config.yaml
n_layer: 14
n_kv_head: 3
vocab_size: 1107
norm_eps: 1e-05
rope_base: 10000.0
rope_fraction: 1.0
bias: "none"
init_std_up: 0.0312
optimizer: "muon_variant"
warmup_steps: 0
schedule: "wsd"
decay_fraction: 0.904
seq_len: 1024
MLP neurons of a small language model. Each row is named by its layer, matrix (gate and up: input weights) and neuron, and shows model dimensions 176-239. Each number is 200 + 20 x the weight over its row's rms, rounded and kept within 0 to 999. A neuron's up and down rows have the sign that makes its largest values positive.
After each neuron's rows, "fires on" lists the tokens most often at its 100 highest values on Wikipedia text that the model never trained on. A number after a token or word is its count.

L9.gate51,250,152,199,194,212,195,199,188,212,218,221,188,208,203,196,176,159,183,220,236,213,209,169,182,157,227,169,191,193,197,231,185,192,206,208,199,180,207,205,196,212,193,213,217,195,229,198,211,212,215,181,149,210,213,235,204,191,218,179,224,183,187,194,201
L9.up51,212,181,209,180,194,184,208,194,229,221,170,215,205,208,192,224,183,182,226,163,199,235,228,177,211,160,191,181,199,207,210,211,170,187,201,232,207,215,180,211,181,170,183,217,224,152,170,193,224,183,223,217,179,212,216,196,201,181,208,174,179,164,196,188
fires on: "el" 34, "a" 10, "or" 9, "v" 8, "e" 6

L4.gate208,241,204,203,192,191,214,207,216,211,215,194,219,191,195,214,182,224,206,203,198,195,198,178,196,190,177,216,227,214,199,191,190,205,220,206,203,203,191,177,192,205,186,182,172,188,198,188,253,215,183,254,213,210,203,201,207,214,158,185,221,191,222,200,228
L4.up208,180,185,188,229,207,199,212,218,211,210,203,173,199,246,206,192,181,219,241,223,204,228,201,224,189,195,206,249,213,215,198,200,191,220,196,199,188,175,215,177,204,221,202,167,179,190,229,217,181,191,182,228,186,210,189,175,197,141,232,231,184,220,219,187
fires on: "ay" 27, "h" 18, "ast" 11, "y" 8, "th" 7, "ts" 6

L9.gate158,221,188,244,229,179,211,229,186,177,185,212,201,184,188,202,185,199,217,234,237,190,206,193,189,211,196,242,189,182,216,194,173,177,210,200,210,197,213,169,195,218,194,192,259,184,225,187,185,197,162,215,198,190,200,177,234,196,167,209,191,253,181,171,209
L9.up158,227,195,226,214,223,205,231,238,209,206,211,210,211,166,182,218,173,180,194,213,179,211,204,194,187,204,202,228,209,193,168,196,199,210,198,213,215,199,227,177,211,196,196,212,213,214,181,175,179,177,185,197,221,190,186,208,199,219,194,199,208,185,213,175
fires on: " for" 21, " of" 19, "ri" 15, "y" 9, "ed" 6

L4.gate136,241,175,213,162,192,188,234,198,197,203,168,217,202,200,220,212,185,199,193,222,194,195,196,178,184,209,217,221,130,196,228,201,191,231,185,191,199,181,184,190,198,199,195,200,174,210,191,180,173,223,190,195,215,183,239,206,162,189,208,182,199,209,156,168
L4.up136,191,167,177,218,199,191,200,214,208,222,201,232,180,191,194,185,202,159,192,199,157,207,182,234,188,244,222,184,174,173,186,183,201,208,181,214,198,216,191,194,208,183,195,214,148,197,194,228,217,228,187,211,212,198,171,170,220,159,196,228,188,197,214,199
fires on: "n" 18, "al" 8, "in" 8, "ent" 8, "w" 7, "h" 6

L4.gate616,195,203,163,181,222,203,200,173,194,190,225,181,199,181,189,189,189,183,201,207,181,215,213,221,180,192,243,231,177,220,204,192,185,201,204,227,222,181,209,206,223,208,222,205,151,192,192,138,200,201,157,210,187,208,175,183,181,212,165,178,233,205,176,172
L4.up616,209,220,243,216,198,213,223,226,210,222,216,242,181,168,227,193,240,192,211,169,185,210,187,232,170,222,194,227,188,178,217,171,221,209,202,166,209,214,194,221,242,202,186,184,181,199,187,206,213,197,196,213,200,192,224,201,197,221,239,202,205,195,225,203
fires on: " =\n\n" 46, "ent" 17, "ay" 12, "h" 5

L9.gate558,189,190,219,198,208,215,246,205,209,188,197,181,237,208,208,225,216,231,193,199,210,204,174,179,187,212,203,217,240,216,234,191,223,193,222,227,191,207,198,206,198,206,188,208,167,218,213,160,169,167,248,177,193,197,196,202,174,204,200,209,227,194,180,177
L9.up558,206,172,183,168,226,219,198,162,193,193,181,189,192,214,227,227,175,235,189,213,208,180,199,144,207,193,194,245,209,207,206,194,191,199,228,193,171,217,202,161,221,240,177,199,195,197,218,178,194,194,175,197,190,183,168,210,193,193,214,216,223,224,194,177
fires on: "in" 15, " T" 14, "ar" 13, "g" 7, "at" 5

L10.gate0,229,181,192,204,198,192,182,203,181,196,203,184,204,209,174,197,211,191,200,213,194,210,207,240,205,153,214,197,225,199,196,202,224,193,149,166,242,197,174,212,214,198,210,194,180,210,179,181,218,197,204,192,202,220,181,220,202,220,188,198,175,209,207,215
L10.up0,151,215,190,204,180,192,190,205,179,159,178,203,206,221,201,205,237,199,242,208,198,194,214,186,219,197,222,222,171,213,172,223,180,217,157,199,181,213,195,212,194,233,171,193,201,198,172,181,212,225,147,224,174,205,200,204,182,183,187,180,209,226,219,168
fires on: " L" 34, "l" 22, " Bl" 11, "L" 8, "op" 6, " G" 5

L9.gate679,201,152,205,198,176,204,217,206,166,173,187,188,193,188,202,210,182,171,177,197,195,212,184,220,223,193,192,184,192,217,204,174,173,204,192,195,185,217,205,202,180,222,175,222,174,201,185,184,226,217,191,207,225,172,199,203,193,202,205,215,191,193,243,208
L9.up679,182,210,226,176,217,168,199,220,190,151,220,219,153,206,222,200,202,158,190,210,184,213,215,228,191,170,164,209,136,204,220,193,196,220,199,208,238,210,191,190,202,202,198,201,155,212,161,231,216,223,207,170,197,168,173,227,197,197,190,211,230,187,202,204
fires on: "," 83, ")," 12

L8.gate657,203,198,183,211,215,193,180,210,193,209,183,196,166,239,214,207,226,192,222,184,164,178,202,177,179,180,184,186,179,200,211,172,187,183,202,206,210,175,196,197,240,185,193,208,202,199,176,238,166,188,192,189,192,211,188,190,161,234,189,214,230,174,250,184
L8.up657,205,164,192,199,181,190,230,230,166,211,215,198,201,204,192,192,214,188,200,181,184,196,196,197,201,211,195,224,236,215,242,190,217,204,210,216,210,186,202,202,210,215,200,176,199,210,180,216,176,169,219,201,202,203,203,192,198,173,194,261,227,172,201,211
fires on: " s" 70, " b" 28

L6.gate464,182,183,185,168,211,156,195,186,225,214,189,236,166,186,184,169,211,180,196,203,224,200,195,134,159,204,172,177,188,172,210,199,220,175,187,183,229,183,191,186,203,198,199,225,160,202,186,241,223,207,181,180,212,207,180,206,189,205,222,173,208,199,225,207
L6.up464,198,191,209,188,251,185,210,196,204,198,163,189,191,194,188,181,219,174,213,184,225,200,199,184,217,215,183,190,185,197,165,241,196,199,184,219,245,166,204,213,224,200,196,176,198,193,168,223,217,186,180,196,180,193,204,180,195,153,207,169,206,193,202,195
fires on: " to" 38, ":" 17, "ed" 14, "," 5, " his" 4

L4.gate433,202,189,196,233,189,191,229,210,185,207,183,182,203,244,205,165,218,195,213,209,183,181,198,211,156,204,225,215,221,215,196,193,221,197,194,195,196,180,208,176,166,206,198,185,189,201,190,204,215,206,170,203,207,204,188,227,161,171,164,235,235,228,160,214
L4.up433,206,174,188,196,215,170,227,169,187,213,205,182,205,246,193,232,186,213,202,219,198,206,221,194,178,183,218,198,220,219,204,194,192,206,177,190,202,191,262,185,197,184,217,178,201,172,185,225,178,203,185,227,224,190,194,158,154,211,201,190,210,177,197,188
fires on: "t" 27, "et" 26, "ard" 11, "ft" 9, "ight" 9, "air" 4

L4.gate690,195,200,184,202,188,207,189,229,196,232,180,225,171,207,197,199,200,190,198,209,208,208,184,220,169,203,256,202,217,215,219,213,228,195,217,194,232,211,179,219,235,202,198,177,220,190,204,196,203,213,195,175,190,172,192,186,197,202,198,217,166,248,215,228
L4.up690,183,214,200,179,185,203,182,181,161,174,223,187,218,181,195,186,210,187,223,241,147,231,199,249,183,198,196,234,206,243,219,212,216,176,161,205,208,188,180,166,173,236,216,188,221,212,190,203,214,213,207,164,212,167,183,173,226,209,179,194,186,215,183,209
fires on: "ob" 15, "oc" 13, "ter" 11, "ge" 7, "x" 5, " inter" 5

L4.gate167,189,199,217,211,221,231,223,193,220,220,189,173,211,248,199,186,212,210,190,194,187,213,205,144,202,215,208,164,214,203,205,214,199,182,190,206,247,209,207,176,187,162,181,163,233,211,183,213,195,185,198,211,195,170,208,219,206,163,213,194,179,176,232,198
L4.up167,180,177,223,209,181,182,231,162,225,180,200,202,182,192,184,193,184,212,182,212,186,172,191,182,191,214,235,173,202,197,212,189,182,179,192,212,222,200,227,199,199,212,201,213,187,221,212,189,205,195,234,186,182,146,204,189,234,204,182,212,214,167,187,192
fires on: "t" 26, "el" 25, " " 20, "in" 4, "an" 4

L9.gate323,217,212,197,205,207,177,238,199,217,185,204,202,195,210,200,178,169,170,197,223,169,217,187,221,202,177,222,183,200,200,193,229,184,204,186,211,235,195,204,191,178,194,219,169,200,186,226,170,210,207,206,162,170,195,195,193,227,205,211,239,182,197,225,177
L9.up323,227,212,202,239,205,209,184,219,230,199,175,178,205,184,190,183,172,170,164,212,182,198,204,209,188,139,184,203,203,192,198,196,214,223,202,186,175,187,221,228,227,213,209,206,191,242,211,173,168,210,191,166,184,190,205,184,207,210,243,184,236,176,187,203
fires on: "l" 36, "d" 12, " acc" 8, "ord" 7, "j" 6, "f" 5

L4.gate632,199,175,224,245,184,210,216,233,208,222,186,229,225,197,210,159,164,158,207,223,226,202,195,195,208,181,191,205,169,209,208,218,193,192,170,184,220,216,178,184,175,237,180,201,188,209,217,188,228,202,169,191,180,240,234,177,177,194,200,212,166,198,226,200
L4.up632,191,198,214,189,197,232,199,184,180,165,206,169,216,201,186,162,217,195,170,194,195,201,209,245,220,174,179,220,170,205,188,228,198,222,203,155,235,192,200,201,198,222,210,182,226,273,225,201,190,177,190,193,215,186,192,172,223,216,209,211,190,208,222,186
fires on: " work" 22, "l" 16, "ord" 8, "ook" 7, "ear" 7, "ork" 7

L8.gate202,225,206,218,205,177,201,179,227,209,238,189,198,171,195,221,192,213,190,211,204,197,233,213,181,143,225,184,179,193,213,213,198,186,195,214,194,193,157,187,219,206,213,200,189,187,193,147,193,261,169,177,227,211,198,181,209,240,230,218,229,214,191,210,190
L8.up202,183,198,239,190,194,201,218,218,217,187,172,203,210,199,225,188,197,243,204,190,214,216,199,182,151,196,199,185,196,214,191,199,195,199,229,207,215,207,213,214,202,189,206,166,193,185,192,203,195,169,201,176,211,226,196,206,233,205,196,191,184,208,190,185
fires on: "th" 42, " per" 7, "st" 6, ":" 5, "," 5

L4.gate666,210,186,198,178,185,190,177,233,156,177,210,226,176,190,202,239,204,235,200,205,208,168,215,226,195,180,206,216,193,199,206,228,211,222,201,189,210,213,202,225,191,178,207,201,186,226,199,220,199,200,209,201,217,214,229,221,228,215,208,181,235,199,182,179
L4.up666,191,210,187,170,174,201,223,184,208,197,206,201,219,204,211,200,187,215,188,181,165,192,207,241,227,181,203,216,188,194,196,208,199,204,220,214,227,184,217,199,189,175,190,212,220,193,214,171,212,205,176,203,143,174,216,238,226,209,228,189,207,162,172,192
fires on: " was" 19, "ing" 12, "ed" 12, "ine" 9, "ri" 8, "em" 8

L4.gate635,175,182,180,204,233,204,163,214,233,186,183,181,210,196,195,197,194,181,190,197,201,205,243,208,204,177,177,180,200,190,209,184,248,179,181,187,216,179,233,179,225,191,204,213,201,213,240,238,198,211,213,233,195,196,182,180,216,174,203,177,217,201,202,198
L4.up635,150,205,237,163,192,157,203,198,159,187,191,179,196,174,215,189,210,201,221,202,217,226,217,182,190,233,225,203,243,248,184,188,210,200,201,195,223,178,206,200,199,234,239,180,206,195,213,204,188,190,184,186,194,202,241,213,186,145,188,181,198,226,197,178
fires on: "r" 85

L10.gate530,197,195,176,228,227,191,190,194,208,186,167,201,170,202,206,187,191,215,199,168,209,210,178,216,214,180,168,245,192,200,232,194,212,161,208,194,225,169,191,192,192,175,226,156,203,188,191,226,171,183,223,200,231,163,213,188,175,220,172,183,168,170,207,219
L10.up530,199,157,174,169,195,218,197,233,205,209,198,180,182,179,209,201,207,206,223,187,201,194,184,179,195,188,189,222,241,239,219,218,196,198,210,199,179,183,157,210,189,205,207,166,199,213,212,200,207,208,187,199,238,201,218,238,185,185,218,248,165,226,206,204
fires on: " s" 99

L11.gate571,203,203,196,186,182,199,192,182,197,174,194,176,210,193,205,200,173,201,211,200,201,218,174,214,160,203,223,196,211,201,186,203,201,165,239,162,201,194,188,203,231,189,168,204,207,207,155,210,189,225,199,222,249,195,217,188,210,217,188,203,192,203,242,216
L11.up571,183,202,186,187,200,198,185,219,182,203,185,186,233,185,174,183,218,220,225,188,205,206,201,213,213,237,203,203,202,188,173,158,174,197,210,229,167,175,202,180,188,213,188,209,188,178,179,250,166,208,184,205,155,167,217,196,189,201,192,206,196,190,159,177
fires on: "u" 20, "is" 16, "s" 10, "a" 9, "ri" 7, "4" 6

L9.gate14,207,175,203,154,195,184,169,201,197,202,132,184,204,205,202,183,203,219,195,192,208,175,159,173,187,192,209,214,176,217,202,187,236,228,192,183,213,190,202,145,206,197,186,205,205,171,212,203,203,191,195,204,196,226,161,200,208,235,207,193,250,212,226,224
L9.up14,183,205,224,197,224,196,173,199,205,226,150,198,217,179,191,175,230,194,199,212,208,163,161,184,168,185,228,190,216,202,181,206,175,223,217,209,197,203,201,181,184,198,200,212,189,191,183,202,210,182,210,200,191,217,204,186,188,209,193,186,230,241,196,197
fires on: ":" 37, " first" 7, "f" 5, "ed" 4, "ly" 4, " was" 4

L6.gate441,225,172,165,205,201,211,189,221,210,210,240,175,196,185,240,155,165,174,208,226,220,194,159,167,222,202,194,171,188,205,179,186,210,215,240,177,189,206,198,211,207,214,207,200,187,213,198,188,151,181,200,198,210,187,219,194,209,196,190,209,217,168,191,199
L6.up441,182,198,208,191,207,219,242,232,219,180,218,217,194,224,219,185,204,176,204,183,201,159,211,200,183,199,210,205,204,186,239,188,174,186,197,207,176,174,192,191,220,212,197,181,197,227,190,261,176,216,176,165,208,159,183,209,251,208,176,166,212,198,207,169
fires on: ".\n\n" 43, "." 19, "ad" 7, "," 6, " when" 5

L2.gate625,183,196,219,215,186,198,197,196,187,178,203,207,199,193,165,158,209,178,203,202,175,227,180,216,226,146,206,169,222,187,212,194,226,181,201,207,181,181,174,203,210,177,215,176,216,148,175,210,187,183,190,225,174,208,180,198,232,214,226,230,199,216,205,220
L2.up625,185,187,220,210,211,234,191,203,234,214,198,203,176,218,174,194,208,179,204,174,195,183,193,207,204,177,219,183,258,178,200,224,191,204,182,192,194,178,157,197,216,190,192,192,180,157,195,208,243,193,175,179,221,196,163,179,221,183,225,203,191,194,172,208
fires on: "ub" 39, " sub" 28, "ut" 12, "cc" 8, "m" 4

L4.gate625,216,185,244,195,205,175,195,188,196,151,165,179,180,225,178,166,222,208,223,204,190,193,219,212,226,161,225,167,190,210,192,185,209,190,181,185,188,220,201,203,177,170,206,205,206,224,172,155,203,206,195,184,165,232,245,225,196,187,181,193,184,196,240,188
L4.up625,169,187,210,188,170,183,183,203,239,173,196,237,199,193,196,219,190,213,204,189,212,186,175,168,177,166,219,195,220,211,220,164,176,187,147,212,198,218,225,175,179,200,215,242,205,194,186,207,242,196,242,236,189,221,198,173,209,214,173,166,201,189,189,205
fires on: "re" 26, "on" 15, "s" 7, "ac" 6, "he" 4, "f" 4

L9.gate218,199,198,193,178,198,211,197,226,212,187,230,193,201,189,216,192,202,202,195,220,173,201,181,211,211,214,223,157,230,220,188,207,199,199,179,213,171,208,174,178,207,174,191,179,157,239,190,195,176,223,195,182,162,160,223,198,211,198,237,242,216,207,194,204
L9.up218,208,221,222,213,191,224,200,206,222,208,196,188,213,192,245,183,197,216,193,192,192,191,202,228,165,178,203,185,174,214,221,194,189,228,227,180,181,191,193,176,198,192,187,214,227,217,218,222,230,207,217,194,205,163,196,182,178,204,185,199,201,179,220,199
fires on: "in" 24, "-" 16, "–" 14, "on" 7, "id" 5, "oun" 4

L4.gate292,241,167,228,201,194,196,221,211,223,190,178,201,188,212,192,211,214,180,210,185,211,195,177,192,175,175,214,206,209,211,217,205,188,190,217,221,158,187,210,238,229,174,201,239,192,187,206,203,193,166,196,199,224,240,209,215,180,192,229,216,197,200,266,185
L4.up292,214,214,184,215,195,194,172,158,218,195,194,242,204,207,193,215,223,201,233,223,173,171,211,203,153,146,209,182,229,231,195,217,173,199,188,208,175,206,226,211,195,207,224,170,220,201,210,184,223,222,178,182,199,221,214,188,208,216,190,185,196,198,216,234
fires on: "c" 30, "on" 20, "ri" 18, "s" 9, "tern" 8, "ax" 7

L11.gate129,198,212,219,176,171,182,215,208,257,160,218,200,207,229,212,228,192,220,211,177,200,221,204,210,195,189,205,186,233,196,214,177,207,193,190,193,150,210,234,150,187,231,173,152,200,197,217,215,204,227,197,211,221,213,175,220,179,213,174,181,214,171,189,212
L11.up129,200,216,234,210,213,234,207,206,190,195,182,246,182,221,193,203,204,192,192,173,221,216,197,180,198,188,196,212,200,200,196,190,166,209,216,189,226,182,201,187,197,212,195,242,199,208,184,202,220,245,199,223,242,210,223,186,239,190,202,181,180,180,173,205
fires on: " can" 19, "ay" 13, " to" 11, "ould" 6, "om" 6, " also" 5

L2.gate206,193,185,213,184,191,201,199,189,219,180,207,194,160,203,225,205,218,204,201,234,213,214,205,201,211,199,234,187,231,199,214,204,175,186,211,196,220,197,229,189,217,216,219,220,215,197,202,172,217,194,177,200,230,225,201,227,192,241,209,193,238,220,262,188
L2.up206,206,188,201,219,218,223,217,214,195,198,223,219,208,205,161,203,200,163,222,199,219,186,163,196,221,192,211,189,201,174,194,231,191,194,212,251,220,207,189,225,194,214,179,197,191,199,218,170,213,213,189,195,245,204,241,198,197,194,178,187,218,206,217,174
fires on: "ent" 18, "ver" 14, "ular" 12, "ex" 8

L2.gate444,183,207,258,181,181,201,177,186,211,181,221,194,251,216,203,209,192,204,175,221,197,194,199,185,176,190,199,185,226,220,183,250,206,178,191,188,160,193,193,185,178,201,198,183,192,201,192,219,202,167,197,180,189,188,228,196,221,204,197,212,259,174,204,203
L2.up444,202,224,230,197,186,172,166,192,246,196,193,191,190,203,209,216,184,200,229,186,203,228,194,176,209,197,175,200,243,189,171,184,193,224,214,163,207,171,192,186,170,196,202,202,183,238,197,194,184,196,206,182,197,156,205,187,196,198,183,209,219,217,199,173
fires on: "g" 26, "y" 17, "a" 10, "o" 8, "at" 8, "t" 8

L11.gate36,195,222,175,197,237,215,180,191,186,225,183,192,211,207,204,161,184,217,190,223,174,181,186,216,209,210,219,196,183,223,190,197,239,211,190,189,198,190,170,218,230,207,195,209,260,216,225,203,196,201,193,191,194,212,201,194,202,210,238,194,224,187,204,194
L11.up36,191,223,178,244,182,206,200,207,228,221,211,217,191,183,223,180,192,182,208,159,207,204,199,199,188,203,193,181,199,220,222,189,210,231,172,196,208,190,217,189,220,187,194,187,175,196,216,242,177,208,228,220,204,151,217,182,195,190,203,206,215,189,208,209
fires on: " S" 56, " R" 15, " s" 14, " P" 4

L6.gate120,238,184,210,204,154,206,166,195,200,197,218,196,178,197,173,187,162,212,211,211,204,185,208,187,160,190,188,178,141,228,213,200,193,190,217,180,165,192,244,223,182,181,207,202,211,203,192,191,237,199,221,198,236,194,193,203,165,222,179,205,202,191,261,200
L6.up120,238,222,224,236,211,188,218,205,222,202,182,215,209,249,203,160,197,180,128,168,229,193,213,177,178,210,169,204,180,215,229,209,149,212,244,210,214,174,177,206,186,192,186,211,202,202,192,213,170,195,172,207,262,168,173,258,216,201,209,195,210,208,211,215
fires on: "," 80, " (" 12

L4.gate596,222,153,212,192,195,208,196,208,179,190,215,192,176,208,216,199,166,176,227,210,187,200,207,202,209,188,151,187,234,215,228,212,188,205,195,173,202,230,148,215,178,179,160,158,227,195,199,206,209,183,200,178,163,184,234,184,212,187,198,211,199,227,173,202
L4.up596,194,189,194,176,157,182,195,220,198,186,209,194,194,219,225,185,189,206,175,186,178,207,226,203,148,225,237,216,175,210,201,214,247,218,187,205,214,201,157,202,182,208,194,171,223,203,243,216,210,187,190,168,173,192,205,196,217,195,203,185,208,166,174,235
fires on: "st" 17, " of" 13, "f" 10, "g" 9, "ion" 7, "et" 7

L10.gate537,192,156,218,206,202,184,170,245,178,214,203,182,210,179,174,205,213,181,175,224,223,233,210,198,175,196,187,172,198,219,184,191,213,196,187,194,151,184,182,226,199,157,194,214,213,221,186,203,188,183,216,209,190,230,224,231,198,192,201,213,192,217,207,174
L10.up537,190,200,168,213,198,210,194,204,224,217,185,214,208,206,191,219,201,179,191,175,175,223,183,250,200,201,190,205,220,200,251,207,207,186,184,202,173,187,189,173,211,181,189,193,202,195,194,174,197,206,211,207,221,200,213,215,167,211,172,225,215,168,170,209
fires on: "." 37, "ly" 4, "ternational" 4, "2" 4, ".\"" 4

L9.gate150,216,202,214,212,171,200,167,201,182,217,232,185,193,155,185,195,237,205,205,245,212,196,176,192,194,204,220,193,190,205,221,211,218,197,225,188,157,175,203,212,195,192,201,219,217,228,210,175,186,158,181,203,209,225,221,208,215,187,199,190,216,214,197,232
L9.up150,218,188,214,230,170,239,179,180,178,210,210,154,203,188,185,182,225,181,195,184,227,212,189,239,202,180,155,206,160,238,187,191,202,211,183,240,180,215,206,178,200,188,237,165,220,248,197,182,241,226,195,196,195,176,204,204,195,252,176,180,211,195,199,227
fires on: "." 52, "av" 5, "2" 4

L9.gate264,211,190,197,204,186,218,171,212,196,196,210,227,171,218,214,183,215,203,193,171,184,207,212,203,207,173,198,227,220,183,176,205,187,211,193,220,200,225,195,209,205,205,197,203,202,211,222,210,176,213,211,226,201,185,186,176,213,192,205,198,215,169,203,166
L9.up264,221,224,180,214,180,241,213,193,193,190,203,202,186,226,204,180,222,204,177,201,189,200,207,224,173,199,203,198,180,219,179,201,205,211,177,185,206,216,207,179,190,154,169,234,199,200,219,212,184,219,188,220,182,196,210,180,198,233,235,199,201,164,204,216
fires on: "ed" 55, " sh" 16, "ite" 4

L6.gate262,203,226,246,175,216,209,180,210,197,207,191,170,169,210,217,189,201,210,211,236,198,213,196,203,165,174,182,201,220,204,228,212,211,199,185,170,206,202,180,159,192,161,230,249,205,224,167,197,221,170,183,206,229,205,204,162,205,163,197,195,182,196,199,195
L6.up262,210,195,192,189,191,195,178,200,206,185,175,202,215,230,208,201,186,159,225,219,194,188,198,213,198,189,180,178,178,185,192,233,220,208,184,200,169,221,256,218,205,203,221,179,219,210,211,180,192,193,211,182,187,170,181,199,178,179,200,184,174,175,185,173
fires on: " acc" 27, " " 19, "20" 12, "cc" 8, "ic" 7, "=" 7

L6.gate70,216,214,230,210,226,188,193,164,185,236,204,205,187,214,209,193,185,187,224,197,222,206,209,217,179,245,181,196,206,220,188,181,217,153,217,199,200,204,206,205,216,241,205,222,161,217,193,201,191,217,199,195,185,164,196,187,182,191,192,201,205,199,191,200
L6.up70,226,180,199,209,204,214,211,209,203,207,122,254,176,216,170,172,191,187,222,191,195,227,183,156,204,176,186,195,206,184,179,200,224,190,199,199,213,170,236,179,181,180,156,199,212,190,176,215,185,192,169,211,189,230,197,183,197,232,214,180,219,194,184,210
fires on: "a" 72, "or" 8, "se" 5, "iz" 4, "i" 4

L10.gate515,207,228,231,168,167,203,189,178,222,211,169,220,208,217,216,213,176,195,205,201,191,212,207,167,200,226,237,168,193,218,212,219,201,200,219,216,193,226,192,211,227,126,174,184,212,231,209,200,235,228,243,197,187,170,209,180,206,195,226,235,177,202,190,203
L10.up515,217,178,225,229,212,235,233,219,226,224,188,214,226,174,218,219,208,222,228,204,181,199,179,196,179,199,210,226,169,228,181,209,218,203,230,175,189,207,201,195,224,201,200,155,195,200,172,224,200,202,164,197,190,189,190,201,179,193,216,203,239,228,190,214
fires on: "r" 15, "n" 12, "d" 11, "-" 7, "in" 7

L2.gate55,200,202,186,221,217,163,202,194,199,196,189,186,216,218,209,185,173,169,176,203,178,206,175,197,232,211,183,225,213,204,193,165,195,188,202,212,182,205,209,238,187,233,212,201,164,235,172,193,192,196,198,172,214,217,196,193,225,170,178,238,226,207,243,167
L2.up55,189,214,219,214,225,188,192,223,183,197,188,207,223,221,211,222,191,194,202,230,215,192,205,212,189,191,198,193,204,209,198,220,179,186,188,201,206,197,228,174,197,188,246,208,225,195,203,212,152,235,191,193,223,213,148,183,174,219,222,207,181,205,201,199
fires on: " who" 17, " year" 13, "iv" 11, "olog" 8, "man" 6, "97" 6

L4.gate677,216,190,239,174,209,189,194,203,192,191,191,192,220,220,219,239,204,212,188,201,242,178,221,184,169,202,186,228,213,197,186,229,215,200,190,161,217,228,206,191,206,174,166,204,177,208,236,210,225,176,196,197,185,218,196,184,239,216,155,184,207,155,232,214
L4.up677,195,192,211,246,195,173,173,199,207,201,171,219,212,223,224,196,190,215,211,190,185,184,222,189,225,178,158,196,206,205,212,207,171,216,204,191,183,207,168,185,207,186,202,203,163,221,183,233,202,168,201,244,171,207,239,187,196,190,157,254,192,202,206,211
fires on: "o" 34, "h" 9, "all" 7

L8.gate283,179,193,171,214,196,172,205,189,145,186,194,212,203,213,204,198,206,225,179,205,194,248,208,177,192,211,196,175,249,219,232,211,222,152,213,212,185,228,203,200,200,229,186,200,195,234,217,177,197,175,219,199,190,199,182,195,189,213,208,201,203,197,188,172
L8.up283,209,182,172,209,224,204,213,229,168,192,201,222,197,227,202,217,207,235,195,191,154,195,214,191,226,210,212,174,167,194,234,209,208,190,242,202,187,223,192,224,216,218,186,221,203,215,214,183,180,184,238,228,172,227,174,198,162,190,233,196,173,214,196,211
fires on: "c" 15, " T" 14, "g" 11, "b" 7, "pl" 6, "il" 5

L6.gate198,187,197,231,201,183,180,207,220,184,205,187,199,183,159,199,175,177,183,200,169,230,203,212,230,189,197,205,218,201,234,239,197,213,162,238,169,238,212,188,224,214,180,195,166,205,219,219,214,208,183,191,195,200,204,210,190,199,211,178,233,200,195,213,184
L6.up198,196,176,174,202,200,190,228,190,197,221,210,203,176,206,224,194,209,222,192,214,227,224,192,242,188,254,227,192,213,199,214,183,235,233,220,219,202,209,205,210,181,168,176,193,244,190,208,191,246,173,197,178,202,200,233,206,228,173,218,204,195,202,205,216
fires on: "h" 23, "f" 15, "m" 7, "st" 6, "est" 5

L11.gate67,205,206,207,212,213,215,182,148,181,208,223,206,208,217,192,185,194,212,203,214,163,160,205,176,173,172,213,194,193,208,186,217,232,226,203,180,225,199,199,206,200,237,203,199,226,204,215,216,184,188,171,226,225,201,215,201,223,209,203,206,231,217,226,188
L11.up67,244,203,183,181,220,154,208,211,214,243,222,188,197,198,227,200,171,198,184,210,226,165,190,190,183,191,186,185,213,229,223,178,184,189,185,166,188,145,223,161,240,198,206,214,206,189,226,211,201,227,151,198,199,181,193,178,211,217,244,211,241,173,205,170
fires on: " F" 30, " P" 27, " S" 17, "ist" 11, "l" 4

L10.gate525,166,209,217,201,195,201,202,168,182,187,217,203,190,192,216,212,163,238,214,187,209,201,207,222,195,183,220,186,171,211,203,211,221,218,222,204,199,187,219,214,190,180,231,201,187,225,208,182,198,208,209,214,172,202,207,189,163,234,241,198,222,219,254,201
L10.up525,205,192,215,175,204,197,268,232,212,186,216,192,192,195,216,233,209,187,207,200,206,173,230,206,162,185,193,220,199,206,190,216,193,254,229,157,172,194,211,224,172,217,205,202,189,233,208,175,189,197,187,231,215,175,190,222,215,209,184,204,213,194,219,196
fires on: "," 88, ")," 6, "u" 4

L10.gate663,225,196,205,199,179,206,190,192,239,202,208,198,190,189,214,241,159,222,219,211,194,214,186,206,212,206,211,190,148,190,192,216,219,212,204,170,188,203,187,186,231,210,190,176,245,211,195,196,152,206,213,205,205,191,218,194,219,198,204,222,226,176,244,213
L10.up663,170,190,193,218,195,201,219,206,199,193,184,197,233,212,220,268,184,199,254,233,182,208,197,192,219,206,203,238,169,187,208,180,221,207,194,195,239,242,210,210,159,206,203,209,149,190,184,183,196,200,214,237,189,206,231,212,156,206,230,191,207,211,222,197
fires on: "ar" 26, "l" 11, "ol" 10, "ach" 8, "av" 6, "al" 4